{"num_hidden_layers": 9, "hidden_size": 512, "num_attention_heads": 8, "num_key_value_heads": 8, "head_dim": 64, "intermediate_size": 2048, "vocab_size": 8192, "hidden_act": "swiglu", "norm": "rmsnorm", "norm_place": "pre", "norm_eps": 1e-05, "positions": "rope", "rope_theta": 10000.0, "rope_fraction": 1.0, "qk_norm": true, "attn_scale": 0.18, "bias": "none", "tie_word_embeddings": false, "parallel_block": false, "extras": ["capped logits"], "init": "trunc", "init_std_qkv": 0.0225, "init_std_o": 0.0225, "init_std_up": 0.0225, "init_std_down": 0.0, "optimizer": "muon_variant", "learning_rate": 0.0119, "lr_mult_down": 2.0, "beta1": 0.95, "lr_head": 0.00697, "max_grad_norm": 2.0, "warmup_steps": 97, "schedule": "cos", "final_lr_fraction": 0.1, "batch_tokens": 262144, "max_seq_len": 2048, "doc_mask": true, "train_tokens": 1119000000, "max_steps": 4269, "dataset": "wikipedia_en"}
MLP neurons of a small language model. Each row is named by its layer, matrix (gate and up: input weights) and neuron, and shows model dimensions 357-452. Each number is 128 + 32 x the weight over its row's rms, rounded and kept within 0 to 255. A neuron's up and down rows have the sign that makes its largest values positive.
A block is one neuron, or neurons of one layer that tend to fire together. After each block is what it responds to, as a language model described it from the Wikipedia text at the highest values.

L2.gate42 [118 144 106  77 149 113 107 134 136  75 146 101 164 145 121  84  69  87 168 111  70 149  82  75 146 129 144 135  71 127 124 108 106 122 115 111 139 132  92 168 103 137 173 120 127 151 112 165  89 147  97 133 163 110 116 110 121 154  92 146 134 170 132 129 186 115 111 166  83 100 141 138 106 160 101 113  88 126 151 159 144 151  75 107 118  95  87 155 192 125 124 145 145 159 136  98]
L2.up42 [146 143 131 127 207  82 123 107 110 138 141 133 193 165 144 130 127 109 146 165  76 110 111 104 136  91 141  80  26 144  89  68 166 168 121 182 180 167 159 125 145 140  65 132  80 129 130 139 123 165 178 130 163  67 142 139 133 119  98 160 198 131 139 100 135 110 153 132 105 145  93 124  65 155  94  79  75 105 160 151 178 174 165 113  43  99  93 102 117  92 114 169 208 204 117 132]
L2.gate512 [124 126 151  93  91  88 101  98 118  90 109 151 167  66 168 209 196 158 149 111 147 200 123 153 182 120 155 130  73 133 145  86 123 165  66 153 143 157 144  68 113  76 142  83 162 129 106 130 107 169 134 135 148 123 115 164 119 114 131 129 168  73  95 145 137  71 116 111 147 108 133  96  96 161  85 163  99  80 152  83 147 118 108 199 125 113 207 143 141 128 154  71 137 115 139  87]
L2.up512 [137  95 145 134 167 155  74 136 142 158 106 128 106  97 141 172 139 137 140  74 162 153 120 141  84 125 119  82  84 114 117  95  85 135 126 129 142 124 109  98 117 103 115 129 105 179 141 141 104 170 165 110 128 120 176 120 185 120 132 164 137 117  83 116 164  77 157 134 135 135 104 129 170 177  63 113 154 113 175 120 120 126 150 111 132 134 119 148  87 137 138  65 133 102 141 118]
L2.gate868 [ 95 163 131  66 155 170  80 115 165 120 156 102 126 138 114  87 104 153 123 211 137  70 135 152  86 151 101 159 139 148 167 186 144 100 146 154 139 118 126 131  75 160 130 112 196 149 119 123 161 191 102 117 148 111 166 105 120 150 157 148 134 160 113 158  90 138 147 116  42 175 115 144 150 115  51 138 173  71 160 169 152 132 120 145 194 119 177 145 101 136 110 115  96 135 142 108]
L2.up868 [148 197 111 130 115  68 172 158 176 127 162 131 145 132 131 148  93 141 140 156 148 105 111 186 102 184  97 184 136  93 119 135 141 170 131 120 126 135 104 162  75 168 135 119 135 104 108 159 135 115 149 108 202 121 115 145  91 127  99 125 173 124 151  78 153  78 173 123  63  93 136 164 137 108  80 172  50 122  95 148 181  94 140 132 114 133 119 143 145  49 122 147 150 108 129 125]
L2.gate945 [ 51 153 137 126 122 117  91  71 141 147 152 106 204 145  57  24 146 180 143 160 108 182 126 131 134  94  89 135 136 134 178 152  85 127 100 113 150 117 113 139 152  74 158 123 124 183 182 143  99 113 142 125 138 117 124 110 132  76 125 119 112 175 137 125 133 104 163  84 105 190 110 155 155  68  81 108 125 185 151 136 126 113 133 137 107 133  93 126 114  91 100 140 137 135 134  91]
L2.up945 [129 148 153 139 163 120 173  72 117 130 122 141 114  89 131  96 167 134 163 200 132  83 115 113 116 140 115  66 130  93  83 192 151 140 103 168 111 148 131 118  93 142 104 119 103 104 106  99  95 167  96  96 143 104 130 140 154 100 110 122 108 163  95 117  76 117 107 105  52 132 139 132 128 115 154 159  90 150 136  87 118 176 199 116 147 104 122 183 110 102 125 111  33 155 139  85]
L2.gate1251 [140 197 160 123 119 127 118 116 127 105 150  74  83 149  97 111 146 107  93 120 118  94 170 168 120 131 125 139 111 129 186 138 114 121  52  78 106  84 128 150  83 174 176 149 106 123 142 135 149 146 117 141 101  99 120 130  83  95  99 140 213 131 128 138 148 144 171 158 153 191 130 105 107 196 149 104 118 131 163 130 148  91 153 131 125 189 126 124 194 143 101 111 125 102 114 103]
L2.up1251 [ 82 165 142 114 124 102 114 122  76 116 151 124  97 176  57 121  94  97 132 147 132 150 157 127 103  90 153 144  85 171 156 138 124  89 126 157 145  80 163 155  83 102 151 117 126  87 109  68 147 133 171 112 142 106 143 104 107 132  63 124 163 135 140 110 186 163 133 118 156 166 107 102  99 192  84 109 151 141 149 126 120 123 159 153 140 162 157 166 171 177 109  77 104  70 144  83]
L2.gate1530 [ 96 128 121 130 138  92 100 139 161 104 119 102 119  91  76 110 173 126 139 108 173 202 203  89 124 153 166 122 126 154 140 127 130 121 112  91  65 104 107 131  80 140 160 117 149 135  79 152 133 117  68 105 105  97 145  78 106 143 136 180 141 158 100 199 118 133  66 104 136 108 125 132 102 132 137 187  99 130 148 141 154 102  72  46 129 108 139 121 193 177  91 146 104 126 114 153]
L2.up1530 [149  77 159 160 164 112 135 117  87 128 137 127 143 123  98 131 178 185 137 145 135 123 173 125 125 143 163 145  94 163 156  95 121 190 115 152  91 140 115 106  60 174 122 125 135 142 101 125  87 143 112 100 104  62 126 113 141 114 135 167 141 154 153 153  92 114  85 102 129 110  98 121 108 170  72 145  97 123 148 187 153 133  96  53 120 140 152 134 133 133 146 119 118 123  91 155]
L2.gate1820 [110 139 159  76 117 156 203 137 136 130 112 162  88 129 108 134 132 115 124 144 180 103 161 158 142 138 167 103  96 146 152 119 119 112  75 155 151 141 100 114  99 106 127 133 129 141 128 110 106 121 115 128 138 111 100 174 101 109 164  98 146 203 112 149 137 153 160 133  49  99 122 168 128 111 104  96 170  89 128 118 136 120  75 167 165  42 171 166  80 130 110 159 164  87 141 130]
L2.up1820 [ 65 166 104  92 128 162  83 137 114 145 117 162 148 139 163 174 109 130 168 170  97  42  79 165 141  68 110  91  97 166 147 155 150 141 132 243 141 103  54 132  73 128 186 126 145 158 160  84 125 111  97 153  82  65 164 163 183  88 134 180 184 161  82 127  79  90 148 117 135 141  66 103 152 120  99 125 148 115  77 112 186 121 113 189 200 107 151 110 128 153  93 101 109 168 143 138]
L2.gate1964 [154  79  79 140 141  96  23  90 109 175  74  80 134 105 166 146 137 146 140 177 127 121 139 163 175  89 130 126 121 146 163 108 107 216 180 155 108 188 121 136 134 123 185  78 192 210 149 145 149 132  94 111 115 116 116 129  89 170 115 185 126 141 155  64 103  54 108 106 129 175 133  91 121 143 185 110 147 108 163  97 114  96 126  92 121 104 182 111 105 114 102 142 132 126 176 115]
L2.up1964 [145 134 143  93 192 105 153 157 135 103  68 119 141 139 125 140 102 126 132  70  64  94 175 101 111 146 151 149 111  98 157 104  81 185 100 141 173 140 174 127 108 111 149 144 150 106 146 149 101 125 135 105  72 149 123 159 118 112 141 124 103 150 135 193 139  93 136 153 115  98 125 164  91 159 126 173  68 126 120  65 138 113 144 140 136  74 106 131 140 169 113 125  72 153  60 117]
Description: Word-final pieces that complete verbs (or verb-derived nouns) split into pieces, often before a clause or object, e.g. deem-ed, disc-overs, rem-ove, belie-ve, spec-ify.

L6.gate239 [155 117 173 151 102 126  63 129 149 124 142 103 141 119 151 161 194  84 138 122 135  94 151 164 125 149 154 131 130 138  92 145 109 102 135 129 140 173 135 145  98 165 177  73  87  85 132 134  94 120 117 165 141 168 108 170 122 117 126 118 111 173 108  99  88 142  85 143 156  96 152 199 166  79  75  93 108 141 177  88 126 223 121 102 170  95 110 167 203 145  93 153 140 159 141 127]
L6.up239 [ 58 137  82  74 132 107  90  87 114 123 126  90 155 113 122 146 112 103 143  64 125  95 147 112 229 158 139  98 143 171 165 125 170 126 146  78 138  73 183 120 179 113 135  85 153 102 121 149 136 125 161 157  93 105 154 112 168 126  85  75 155 149 223 123 140 107 146 110 112  97  71  74  73 138 169 162 133 119 167 115  68  29 112 149 118 153 117 145 164 115 147 117 141 157  97  88]
L6.gate328 [104 120  65  52 120  89  90 102 141 100 152 137  87 111 111 132 130 140  97 205 115 137 133 191 130  73 120 132 150 153 164  95 112 105 116 104 126 163 185 149 127 133 139 192  90 148 119 121 202 147  44 136 135 116  96  95 164  86 142 150 124 153 118  73 117  82 133 136 174 132 170 116 113 151  33 129  85 155 109 148 149 158 118 145 180 108  75 108  93 117 125 148 130 199 201 116]
L6.up328 [102 110 126 103 130 132 156 134 109 153 119 144 115 181 117  68 136 133 115  81 143 179 146 169 192 128  85 190 114 122 174 157  83 123 113 129 118 112 103 163 111 157  82  49  91 118 125 187 161 118  91 159  81 109 202 121 132  84 174 109  95  91 159 115 115 101  47  87 108 140  82 139 140  88  80 156 143 122 129 132 103 105 168 140 154 121 115 170 115 137 181 172  84 128 105  81]
L6.gate388 [119 153  97 141 148 119 143 118  93  52 136 121 119  82 161 113 152 136 127  91 103 102 153 130 157 167 124 113 114 116 111 137 110 114 134  71 125  92 130 120 151  37 122 100 104  87  96 163 123  97 127 150 120 120 100  99  88 105 152 158 140 197 110 112  62  46 113  92 144 112  97 104 144 145 133 105 118  57  97 132  87 132  74 110 174 112  99 138 135 138 107 109 139  67 103 144]
L6.up388 [139 114  67 127  95 128 127 161 119 113 113  94  95 103 142 107 151 145 111 143  91 145 129 126 161 137 127 176 165 155  93 176 164 130 138 164 199  88 126 172 190 131 130  49 140  65 109 132 116  77 128 105  62  64 140  61 114  73 131 105 158 155 147 144 108 118 152 175 155 125 112 164 128 188 135 159 112 111 134 135 113 132 142 176  64  83 139 113 185 135 158 112 138 148 141 141]
L6.gate596 [124 188 164 165 115  61 122 124 158 112  91 115 130 119  87 157 115 137 144 134 124 148  92  97 167  86 134 103 144 135 102  76  74 111 126 153 152 138  87  90  60 134 174 184 149  67 173 107 108 132 125 139 147 150 137  82  87 150 112 112 134 152 170  91 108 141 119 149 109 173 125 145 154 125 176 108 135 182  43 144 112 124 106 126 146 165 148 125 151 136  84 148  78 142 154 112]
L6.up596 [105 126 113 142 146 169 113 115 160 128 130 197 155 142 136 140 130  84 125 174 138 153  86 177 178 105 128 120 117  82  92 139 169 149 140 167 115 133 164  78  88 105 135 132 134 153  84 161  99  69  44 156 107 111  40  91 153 110 159  82 113 120 135 125  95  96 134 127 129 125 124 182 155  96 114 106 130 122 107 103 130 148 137 101 121 127 203 109 133 130 122 108 171 181 154  71]
L6.gate699 [117  92 113 153 157  55 103  85  97 207 106  72 113  74  89  47 162 131 140 112 126 113  78 148 122 114 151 125 113 100 154 133 185  97 133 122 142 128 162  78 100 120 156 156  92 102 149 136 160  87 148 137 111  66 140 118 103 147 119 171 159 187  59 183  89 131  92  76 170 140 118 173 115 157 105 181 169 154  81  85 120 144  87 118 132 130 108 186  52 116 102  91 141 114 152 132]
L6.up699 [197 124 128 141  96  89 150 111 159 179 117 127 173 153 107 124  95  97 148  90 173  62 102 211 188 158 136 195 121 169 106 106 136 122  76 159 127 174 129 142 151 109 136 143 179 143 183  94 138 144 163 170 153 118 139 126 155 120  75 140 122 113 138  59 114 142 115 155 126 202 147 125 123 147 125 137 127 132 108  60  74 130 114 110 127 141  63 135 100 124 194 158 108 177 102 144]
L6.gate909 [138 104 101 119  33  83 133 162 122 120  84 146  55 124 114 121 135  53 139 133 149 130 137 146 150 134 131 138  45 153 133  86 137 160  87  86 199 137 120 152  94 167 173 134 103  98 185 133 122 133 109 193 107 120 158 116 102  56 104 117 125  82  94 110 113 144 171 119 133 136 130 138  73 173  84 132 119 175 134  83 102 200  77 107 132  96  80 161  96 157 143 136  47 173 101 103]
L6.up909 [133 105 113  78 133 134 122 115 114 125  85 112 176 128  89 154  92 101 125 182 105  67 142 139 110 166 143 162 118 101 141 148 199 123 129 115 178 134 126  80 119  91 165 138 165 118 102 182 120 127 155 188 103  90 113 149 184 129 119  93 126 161 103 143 168  59 121 150 102  91 104 146 123 137 177  82  96 116 118 121 143 121 149 110 140 160  94 149  88 168 103 152 107 107 217  86]
L6.gate995 [146 137 100 188 139  79  61 118 120 184  91 135  74 111 116 131 129 122 109 111 148 161 167 101 187 168 104  78 174 107 120 115  83 112 136 137 177 140 149 161 137 117 108 129 130  92 107  15 136 182 119 101 142 136 103 180 100  63  68 182 105 193  94  91 154 175 108 107 134 128 107 146 120 191 137 146 137 151 151 144 106 141 142 124 164  71 155 164 113 118 101 160 149 153 217 110]
L6.up995 [112 114 167 152 109 112  88 145 139 172 158 103  80 153  92  77 121 121 172  90 139 135 131 109 135 143 165 105 188 111 187 133 166 120 179 104 151 202 157 116 100 159 107  78 138 133  99 119 131 136 100 137 126 134  54 129  95 114 108 104 151 164 122 200 142 125 120  90 165 163 158 178 142  94 113 110 146 132 191 157  74 128 158  46 105 121 145 126 138 154 142 107 146 123 167 128]
L6.gate1152 [125 111 168  92 147 160 123 132 189 102 176 163 104 114  97 163 130 150 148 135 149 140 117  59 174 136 139 146 131  84  68 138 189  65 180 166 133 168 152  72 198  74  94 176 136 164 101 143 128 162 149 186 118 103 129 122 104 120 128  87 129 149 126 121 118 119  72  78 119 128 155  89 112 108 141 123 147 133 153  81 134 140 124 164 128  92  94 218 117 139 140 166 113  95 153 137]
L6.up1152 [160 175 145  92 102  84  78 172 152  88 160  90 180 129 151  74 125 126  93 151 136 108 164 111 111 143 180  88  73 131 132 106 143 132 116  99 171 123 134 142 167 152  73 139  98 168 142 120  65 131 103 184 115 125  84 120 120 106 150 115 174 112  94 111 155 150 109 151 139  68 128 206 128 139 164 191 165 156 176  85 122 101 116 137 194 119  94 131 160 149 136 140 104 139 157 138]
Description: Ending word pieces of given names, mostly female ones like Dorothe-a, Jul-ia, Jean-ette, plus subject pronouns she/he in biographical personal-life text.

L5.gate1938 [134 160 102 126 105 153  69  95 161 114 100 150 137 143  99 119  98 154 178 117 132 127 118 132 143 155 138 130 136 142 106  98  92 150 178 119 162 119 164 143 185 140 202  90 131  99 150 145 134 156 158 154  96 138  85 147  97 120 135 115 109 118 128 142 136 138  75 151 111 148 216 179 137 154 103 141 143 126 118  94 152 157  99 151 101 138 131 112 128 157  98 175 148 125 169 104]
L5.up1938 [128  84 124 133 101 143 127 126 184 118 133 129 114  96 113 119 108 140 108 164  99 149  69  67 133 125 166 151 146 145 176  95 113 140  71 115 109 151 128 160 118 109 181 129 117 106  97 110 175  73 152 115 124 161 162 114 168 148 120 120 136 135 159 152 100  74 146 105 164 105 166 217 121 129 125 179 173 134 117  92  64 117 126 163 141 141  86 142 136 188 134 131 152 110 144 120]
Description: The token closing an introductory time or framing phrase just before the main clause, such as the comma after In May 2012, when after until 1971, or that after "might be".

L6.gate243 [120 159 124 133  95 136 160 125 115 120 128 164 131  66 133 141 156 164 101 121 105 115 121  98 169 101 113 106 120  92 130 130 188 134 159 110 124 109 124 142 109  78 110  91 183 156 135 105 108 181  87 137 111 117 161 110 122 137 158 193 128 143 163 183 150 177 135  92 141 126  96  77 133 142 128  80 134  97 143  73 107 188 152 136 139 167 139 127 131 132 142 143 116  96 103 134]
L6.up243 [186 193 108 159 147 108 102  84  89 101 105 127 132 162 184 117 129 167 117 164 137 146 143  94 132 128 193 153 106 168 138 180 118 145 141 149 105 118  92 156 149 107 126 107 166 147 142 149  74 110 119 168  93 125  97 154 105 150 203 144 158 111 112 104  95 186 133 151  93 107 127 118 146  85 136 189 153 190 119 164 149 157 144 200 129 127 108 162 119 136 107 132 121 164 164 128]
L6.gate342 [171 114  73 177 132 159 122  64 114 150 118  91 141  85 136 106 115 130  70  84 121  70 149  96 141 167 151 104 150 128 161  90  60 149 115 183  92 158 126 158 154 151 149 101 101 157  97 106 103 162 154 177 154 133  92 124 154 126 101 167 136 117 166 149  69 178 175 103 146  57  73 164 101 138  59 108  66  56 130  85 141  93 160 120 202 117 102 135  91 118 140 171 137 146  74 107]
L6.up342 [175 133 127 158 162 171 120 149 117  62 101 107 117 114 145 152 127 142  89 151 107 143 132  82 120 128 168 148  78 143 135  86 157 140 121 151  87  90 147 124 134  93 242  78 157 137 149 127  96  91 154 160 120  89 106 146 120 171 144 105 109 148 203 108 141 128 139 123 205 107 101 151  76 106 180 149 148  98 165 172  88 137 131 106 129 146  92 122  82 133 121 153 128 105  68 157]
L6.gate698 [ 54 168 128 160 114  77 115 135 131 106 126 110 131 159 181 135  92 137 165 103 135 139  98 113 170 192 144  90 107 144  69  91 149 138  93 154 152 140 150  92 143 112 182 153 100 164 116 100 158 119 140 128 159 125 175  92  81 194 124 149 180 145 103 117  98 174 137 126 108 127 174 152 111  79 123 139 120 104 150 121  92 131 113 123 191 117 166  48 137 172 101 134 119  75 177 160]
L6.up698 [130 108  91 153 172  95 156  98 110 129  68  64 153 115 120 140 148 135 108 122  50 131  84 155  94  90 147 136 100 118  96 124 139 130 113  89  58 145 152 188 177 119  69  78 140 147 121 119 152  90 145  82  69 170 115 173 117 116  69 110 106 106 126 106 113  80  99 109 100 114  75  88 128 153 171 125 159 171 133 158 158 100 134 158 122 123 113  84 118 134  95 170 108 122 163 141]
L6.gate743 [ 78 142  93  71 122 154 120 103 130 118 139 120 171 105 151 128 143 174 120  88 127 159 139 117 205  82 169  93 146 177 146  90 147 121 129 145 142 114 138 120 116  97 170 173 181 128 111 125  94 130 116 107 145 119 201  92  82 151  65  94 114  91 149 127 121 157 119 109 129 202  70 154 148 155 147 135 200 133 119 103  84 154 149 158 137 113 109 113 195 123 167 148 154 137 118 147]
L6.up743 [129 147 145 126 137 148 171 152 104  42 173 130  78 172 154 143 159 154 162 160 159 108 111 179 121  95 125 143  97 139  99  97 143 179  96 192 155 147  71 151 164 215 108 149 158  63 169 126 126 130 162 166 121 119 129 140 163  94  99 112 150 160 120 133 171 127 159 163 153 145  95 109 121 149  63 158 121  89 117 138 109 163 134 143 154 130 184 126 149  88 122  88  92 124 138 166]
L6.gate1035 [156 116 114 182 126  56 126 130 165 186 141  76 134 122 162 105 150 134 111  80 143 186 190 113 111  88  55 152  60 152  99 163 119 136 131  95  91  83 134 135  60 107 191 140 167 129 141 170 105 129 106 108 169 115  68 128 129 117  61 157 126 135 130 169 167 203 121 113 158 150  81 173 146 187  94 158 138 118 142 170 143 122 109 154  67  95 125 146  72 138  67 132 124 119 138 126]
L6.up1035 [110 113  94 118 116 121 158 172 124  82 176 156 110 136 171  50 109 122  88 139 116 124  84 169 127 106 154 164 141  67 179 172 202 166 164 130 134 172 138 148 128 175 150 170  97  73 134  94 128 126 111 111  55 163 173 109 117 102 134  81 163  91 154 122 123 130 144 135  77 157  56 155 179  69 137  50  92 170 130 148 157 152 159 158 160 179 126 105 127 150 134 131 134 142 172 128]
L6.gate1613 [132  97 140 163 154  89 139  99 120 168 111 121 140 135 135 116 108 170  93  99 187 135 168 103 165 128 156  77  98  89 102  64 114 150 116 170 109 127 134 102 106 147  94 135 131 106 134 144 108  62 130 106 153  93 123  89 123  53 133 146 103  76 196  99 114 116  71 130 201  39 188 108  91 146 118 116 108 107 145 119 102 133  97 121 167  77 130 135  81 168 105 116 130 115 125 114]
L6.up1613 [126 148  84  66 180 148 123 142 102 135 151 139  94 141 109  85 145  91 125 104 162 127  33 101  44  71 118 100 141 145 148  97 142 129 180 138 127  78 109 138 161 115 165 173 141 126 171 177 162 153  76 142 104 108 168 104 153  90 130 202 182 132 121 127  96 131  84 136 152  85 134 110 140 212 125 116 112 221  90 141  97 146 112 171 168  92 144 167 111 203 139  95 172 131 101 122]
L6.gate1783 [147 143 143 142  88 153 111 120 115 138 111 109 127  69 165 145 112 161 102  68 171 138 146 151 152  77  87 146 141 120 110  93 184 160 153 146  94 136 131 173 163 128 129 101 160 173 146  89  89 168 178 139  94 126 110 100 127 130 130  82 111 116  88 117 124 103 139 129 118 111  98 112 153 138 184 128 136  92 101 157 138 171 140 180  93  99 122 135 135 146  95 144 117 191 118 131]
L6.up1783 [103 207 140 172 147 112 115 151 107  52 137  77  84 143 176 157  89 171 115 131 145 149 161 102 136 141 134 120 121 117 162 160 136 154 104 116 179  93 117 101 167 116 142 135 148 122 150 119 121 130 160 112 145 106 105 112 207 166 125 185 125 136 178 116 123 126 120 115  95 118 148 116 103  67 150 163 166 170 129 104 149  82 141 218 153 116 110 171 106 178 149 112 106 163 102 145]
L6.gate2039 [151 141  96 185 164 167  84 140 138 121  69  97 136 133 158 161 123 104  74 108 141 123  93 124 151 104  76 129 132 159 169  44 100  70 114  95 116 152 142 149  99 114 151 103 149  66 125 151  89 214 107 114 103 124 157 102 110 131 146  83  97  89 159 122  67 170 135  65 125 119 154 112 106 176 122 114 142  95 160 112 146 171 111 109 150  97 131 126 133  92 109 103 207 161 168 120]
L6.up2039 [151 134 142  70 103 150 153 107 148 106  82 143 166 168 135 105 160 112 122  51 124 175 122 104 124 136 114 152 131 154 110 103 122 131 100 149 176  96 108 106 103 126 130 136 114 149 145 146  93 116 111 136 106  80 163  83 189  94 191 131 173  97 129 119 162 132 133 168 141 122 169 110 120 183 152 106 101 157 114 157 157 166 110  94 127 124 160 103 197  86 197 152 189 120  62 134]
Description: Verbs of saying, deciding or concluding, often their suffix piece after a named subject, before that/to: explains, decides, stressed, concluded, assumed.

L2.gate40 [110 180  70 107 135 146  62  90 129 161 137  85 130 160  58 146 124 106 125 126 181 104 170 148 150  86 140 159 153  70 111 110  81 146  98 155 125 110 168 134 122 121 109  84  63 132 114  90 111 136  76 131 152 177 170 102 134 170 163 114 115 128 134 109 120 107 103 172 133 166 114 134 131 132  87 136  98  86 187  91 142 145 117 171 171 124 165 180  42 148 100 133 119 102 147 102]
L2.up40 [126 117 118  90  83 159 119 179 155 103 153 113 108 136  29  87 114  95 143 107 125 101  70  82 122 111 107 126 159  73 185 144 118 137 152  81 128  82  80 121 128 132 142 124  55 164 142 102 155 117 141 104 107 169 109 157 136  76 126  99 115  63 101 114 159 111 139  80 161 151 165 208 100  59 102 125 123 122 124 117  98  88  72 146  69 151 186  84 191 157 120 104  73 147  80  72]
L2.gate133 [106 157 172 132 121 116 135 127 171 154 183 114 182  88 154 145 122 137 129 152 115 106 159  69 177 180 179 151 153 142  73 132 182 134  66 105 142  90 156 107 174  61 135 156 117 134  72 149 122 160 170 118 130 165 161 112  91 122 145 143 108 108 204 162 137 135 170 111 163 116 145 161 107 130 147  87 132 145 106 163 119 148 150 110 117 170 101  62 103 117  94 128  57 137 138 118]
L2.up133 [ 82 153 127 131 150 121 111 108 141  81 136  77 129  98 127 100 181 167 163  98 130 130 137 109 166 117 120 110 168 143 142 107 182 111 148 141 129 117 161 116 152 158 147  95 146 140 125 164 121 120  93 164 123 123 120  78 160  96 150 140 139 125 206 130  87 129 130 129  89  92  51 173 139 151  80 147 104 167 104 170  73 147 181 108 119  90 132 180 150 103 107 158  80 169 144 103]
L2.gate140 [130 125  73 134 135  61 142 113 137  95 142 127 152 140 144  97  98 104 142  58  89 122 145 105 175 135 129 164 137 145 123 153 169 133 129 109 124 166 156 104 214 112 136 159 110 121  90 178 114 101 169 167 159 159 144 177 139 149 182 139 193  61 141 120 100 103 171 151 162 122 137 103 144  72 168 148  92 154 143 142 144 114 120 134 115 113 115 153 192 114  99 234 117 182  83 154]
L2.up140 [139 151 112 123 157 111 104  71 182 152 115  73 141 117 167 121 150 115 106 114  96 165 122 107 130 119  99 126 120 130 135 174  84 158 103 136 162 119 172 112 176 151 106 142 106  91 131 155 153  94 117 120 190 109 111 173  92 135 105 139 188 107  83 149 156 126  95 130 112 113 142  88 146 122 142 112 134 192 160 184 143  87 192  77  68 149  94  99 173  93  80 131 127 112 151 119]
L2.gate401 [152  77  95 117  93 157  86 168  67 101 192 115 167  91 174 177 130 135 131 179 120 150 130 129 117 144 134 119 152 182 106  68 118 113 155  71 125 141 115  99 157 137 114 125 165 102 110 127 127 179  89  57 156 177 143 130 170 145  98 170 125  45 151 123 136 118 159 103 112 102 143 155  88 166 127 118 138 139  75 104  76 150 171 120  98 127 119 100 140  89 133  80 103 166 100 128]
L2.up401 [146 134 203 164 159 142 103 110 155 116  64  35  91 123  79 113 125 167 156 115 146 156 150 132 122  79 168 149 140  97  43 125 113 188 156 123 136 140 154 178 100 142 183 184 150 114 157 186 159 133 163 116 140 180 191 151 145  78 147 132 105 109 173 149 103 131 143 140 164  87 129 142 135 105 114  47 176 141 170 127 118 192  81 117 102 134  90  96 122 127 141  90  96 145 170 153]
L2.gate509 [109 100 135  83  67 115 122 118 102 128 188 190 102  86 146 118 163 124  90 135 113 150 107 162 154 120 115 147 117 103  72 128 172  95 158 129 138 133 136 123 134 118 144 118 132 101 167 120  96 225 108 170 141 148 140 133 113  70 125 175  76 141  89 119 139 121 138 146 165  80  83 172 200 132 142 136 135 110 122 140 104 128  33 136 153 123  94 139 144 120  88 107  99  87 136 139]
L2.up509 [120 100 133 166  86  80 110  98 120  99 120 126 110 136 125  98 142 103 186 166 103 190  97 151 114 173 113  92 165 113 122 157 142 130 151  77 181 113 147  72 157  69 134 128 111 129 152  86 105 176 150 122 112 154 156 164 112 113  88 123 149 102 149 154 111 112 133 164 194 137 173 109 164 110 144 125 184 125  87 216  81 132 151 155 111 170 100 177  75 156  44 120 135 106 117 142]
L2.gate790 [131 120 146 197 139  68 132  88 112  87 204 130 121  84 169 139 182  71 131 149 103 160 146 162 140 138 149 106 109 137 141  90 156 109 128 116 159 134 157  85 182 141 166 160 106 186 160 132 132 109 100 103 121 107 138  98 112 119 151 145 163  99 128 139 109  97 137 120 122 157 125 162 117 141 158  90 121  90 120 126  65 115 191 218 143 139  99 118 153 123  93 139  57 122 180 176]
L2.up790 [158 120 137  72 124 100  40  84 145 113 107 178 140 115 197 117  96  92 118  89 122 150 123 120  95 124 192 176 131 166 103  98 147 145 154 101 108 135 109 160 134  64 113 116 134 101  91 131  71 178 104  94 119 172 143 134 148 157  97 198 112 102 115  76 132 141 116  99  97  87 154 153 137 169 124 137 163 144 125 139 146 108 126 124 145 124  94  67 179 131 142 152 153  97 151 137]
L2.gate1298 [117  65 144 152 163 103 168  80 117 124 154 125 100  50 125 129 122 170 156 145  65  51 132 119 100 147 154 121 145 129 125 147 130 142 105 109 108 182 131 136 154 157 109 106 161  97 107 136 144  77 166 156 136 128 126 101 216 120 159 163 124 132 162 135  80 108 130  52 156  88 111 171 127 152 105 119 121 114 131 139 108 122 128 211 109  55 106 156 138  96 107 179 127 152  87 113]
L2.up1298 [129  93 108 172 114 109 191 114  69  92 117 108 130 188  99 136 129 157 144 129 186 120 120  91 162 163 152 173 137 119  70 127  97 141 109 201 130  95  75  71 208 171 178 114  70 144 122 109 141 110 141 158 181 179 161 123 171 131 102 147  99 113 164 210 127 135  93 134 160  90 145 171 151 142 149 115  73 112 141 165 118 139 101 109 117 102 136 125 123 146 134 170 107 193 172  88]
L2.gate1699 [167 103 126 173 144  94 178 124 137  87 101 116 132 124 133 125 131 156 133 116 159 136 108 146 129 108 111 100  90 144 119 111  97 134 147 165 127 148 101 136 157 169 125 158 112 141  83 125  97 174 105  92 110 137 107 140 167 107 134 199 177  98 143 114 105 107 125 122 121 150  75 160 133 106 131  76 121 136 141 104 120 137 122 177  55 106  71 147 107  95  69 159 146 163 187  91]
L2.up1699 [100  98 139 108  69 160 111 102 150  82 128 146 148 129 132 115 175 173 125 150 135 172 131 136 107 153  99 111 127 117  98  98 140 160 209 128 167  97 163  90 179  82 125 141 133  94 114  90 161 118 149 114 119 200 116 157 148 160 117 197 152  92  83  78 122 118 116 148 184  77  95 141  85 148 141 117  75 152 145 119  84 143 124 180 100 113  92 123 146 107 111 146 120 145 175  86]
Description: The separator or year token right after a date, mostly a month name plus day, in lists, tables and timelines, such as "4 April –", "June 8 |", "29 March 193".

L5.gate1391 [185 133 101 135 149 191  90 139 121 186 172 137 142 170 139 139 121  95 145 144 153 163 138 121  87 120 146 144  45 147  88 103 139 139 121  91  91  94 113  92 112 195 127  87 148 162 135 142 178  97  88 150 131  97 146  98 156 166 127 137 132  89 132 117  78 177 145 110 103 124 147 150 104 130 120 179 195 158 151 106 142  99 127 147  64 109  88 125 122 121 113 139 124 117 136 121]
L5.up1391 [126 125 121 111  89 106 166 146 146 110 130 139 173  67  86 148 131 168 105 159 140  93  92  54 160 165  69 108  91 153 158 187 184  58  96 181 147 119 101 157 178 138 144 118 140 121 136 132  65 190  89 151 136 112 113 156 125 118 119 129 145 137 132 160 125  63 140 142 182 180 166 107 167 188  52  84 141  74 162 113  95 118 142 167 123 137 149 115 162 186 138 167 121 141 135 174]
Description: Verbs and adjectives that take a following clause, such as says, believe, states, reported, realises, evident, unclear, often word-final pieces and often followed by that.